Part of a small language model's weights: 5 heads of 32 (1 for keys and values).
MLP neurons of a small language model. Each row is named by its layer, matrix (down: output weights) and neuron, and shows model dimensions 32-159. Each number is 128 + 24 x the weight over its row's rms, rounded and kept within 0 to 255. A neuron's up and down rows have the sign that makes its largest values positive.
After each neuron's rows is what it responds to, as a language model described it from the Wikipedia text at the highest values.

L14.down29 [119  91 113 124 113 110 133 175 112 145 128 132 105 139  86 136 147 123 136 103 155 133 118 123 163 115 153 117  84 146 165 116 117 147  91 133 140 127 113 196 106 152 164 124 121 131 116 164 126 120  95 114 145  94 127 103  96 162  92  99 146 132 139 112 114 133 139 101  70 144 110 141 108 119  72  85 127 130  59  84 129 150 158 130 154 103 103 140 124 161 151 134 133  75 118  94 100 123 147 129 150 129 179 152 132 162 114 153 131  94 113 139  96  87 134 138 171 145 129 127 120 165 138 120 136  84 109 149]
Responds to: Split word beginnings

L4.down365 [130 142 126 142 153 109 103 160 123 127 152 145 146 115 147 146 113 143 162 142 126  99 170 129  86 118  82 171 153 149  48 110  65 128 147 146 107 131 137 132 158 141  89 177 118 138 129 144 111 105 109 140 137 141 130 148 155 134 109 134  95 152 132 134 132 112 138 137 149 122 164 156 135 139 249 130  96  97 148  92 148 133 104  97 130 127 122 127 118 116 118 135 130 167  92 138 127 109 151 114 105 123 135 145 125 158 132 134 122 108 106  88 154 134 126 123 127 147  97 111 131 151  94 141 142  89 124 115]
Responds to: Word-initial noun pieces

L4.down130 [104 118 120 126  97 133 109 214 169 107 124 127 130 152 135 112 162 151 132 143 131 173 156 111 112 138 104 146 113 145 127 113 169 131 127  96 137 162 128 100 121  98 124 123 115 171 109 134 142 108 129 146  81 110 104 143 144 141 100  82  82  62  76 126 150 139 118 143 145 123 136 118 126 128 165 136 150  85 162 174 147 119 134 120 134  96 158  91 103 169 125 102 121 130 125 122 137 126 119 159 101 136 120 147  93 136  82 100 126 103 159 126 125 110 103 113 125 123 132 137 138 127 113  92 129 147 151 124]
Responds to: Mishap and event nouns

L10.down253 [162 110 134  93 127 140 149  98 134 135 135 115 161 127 144 136 176 153 144 117 129 144 124 150 129 126 122 156 122 123  98 127 180 134  89  96 117 171 136 138  84 129 147 114 124 156 125 140 106 153  89 116 164 126 135  97 106 109  73 168 124 135 153 103 103 162 114 102 180 130  83 150  94 144 195 111 133 157 129 148 140 124 147 128 128 105 160 146  89 111 145 146 151 134 104 102 106 127  86 125 188 130 114  98 111 131 172 102  76 108 147 145 140 145  82 119 135 109 102 165 130 139 134 142 131 127 132 140]
Responds to: Mid-word fragments, esp. names

L4.down61 [143 121 113 107 108 178 142 122 107 115 118 146 126 122 112 121 139 109 120  97 142 108 131 126 122 127 157 121 133 167 113 141 124 145 140  88 117 190 137 136 126 123 139  61 170 120 134 123 114 132 101  46 177 133  92 123 128 103 102 149 159 113 152 122 115 150 117 130 145 139 104 127 106 110 181  76 151 134 171  98  75  89 148 131 121 158 112 132 135 114 115 144 155 173 171 112  93 143 151 159 118 134 143 138 146 123 149 109 159 113 120 143 103 162 143 135 155 157 158 157 130 123 100 162 130 117 130 104]
Responds to: Word-initial single letters

L14.down152 [155 147  99 104 120  97 115 129 107 134 119 135 123 176 101 137 146 149 113 109 151 145 110 117 179 131 135 135 123 171 146 142 149 149 149 105 110 137 158 115 123 124 116 130 196 125  95 126 135  95 145  87 132  95 144 107 121 138 127 111 117 138 112 153 136 123 103  94 111 148 140 122 111 136 121 140  96 120 114 110 106 119 136 111 147 136 101 142 180 119  90 110 113 111 130 117 164 141  94  98 146  98 157 115 118 133 181 140 198 112 128 114 141 130 118  73 129  92 105 108  86 127 135 124 147 157  86  65]
Responds to: Name-initial capital letters

L10.down443 [120 143  88 137 111 132 118 111 138 110 158 130 170 125 183 121 152 135 108 132 134  99 137 119 137 150 161 141 132 118 111 150 134 156 148 143 136 143  95 142 156 105  98 119 161  83 160 113 185 143 153 107 158 154 151 146 137 116 175 111 110 136 111 172 113  98 135 116 127 129 104 119 103  95 190 152 163 176 158  87 134 102 147 154 117 119  83  77 146 165 139 113 150 133 158 145 148 140 160 132 151 133 119 130 129 147 141 142 137 125 123 118 126  83 121 147 119 158 131 123  99 102 153 103 133 120  90 116]
Responds to: Word-initial fragment tokens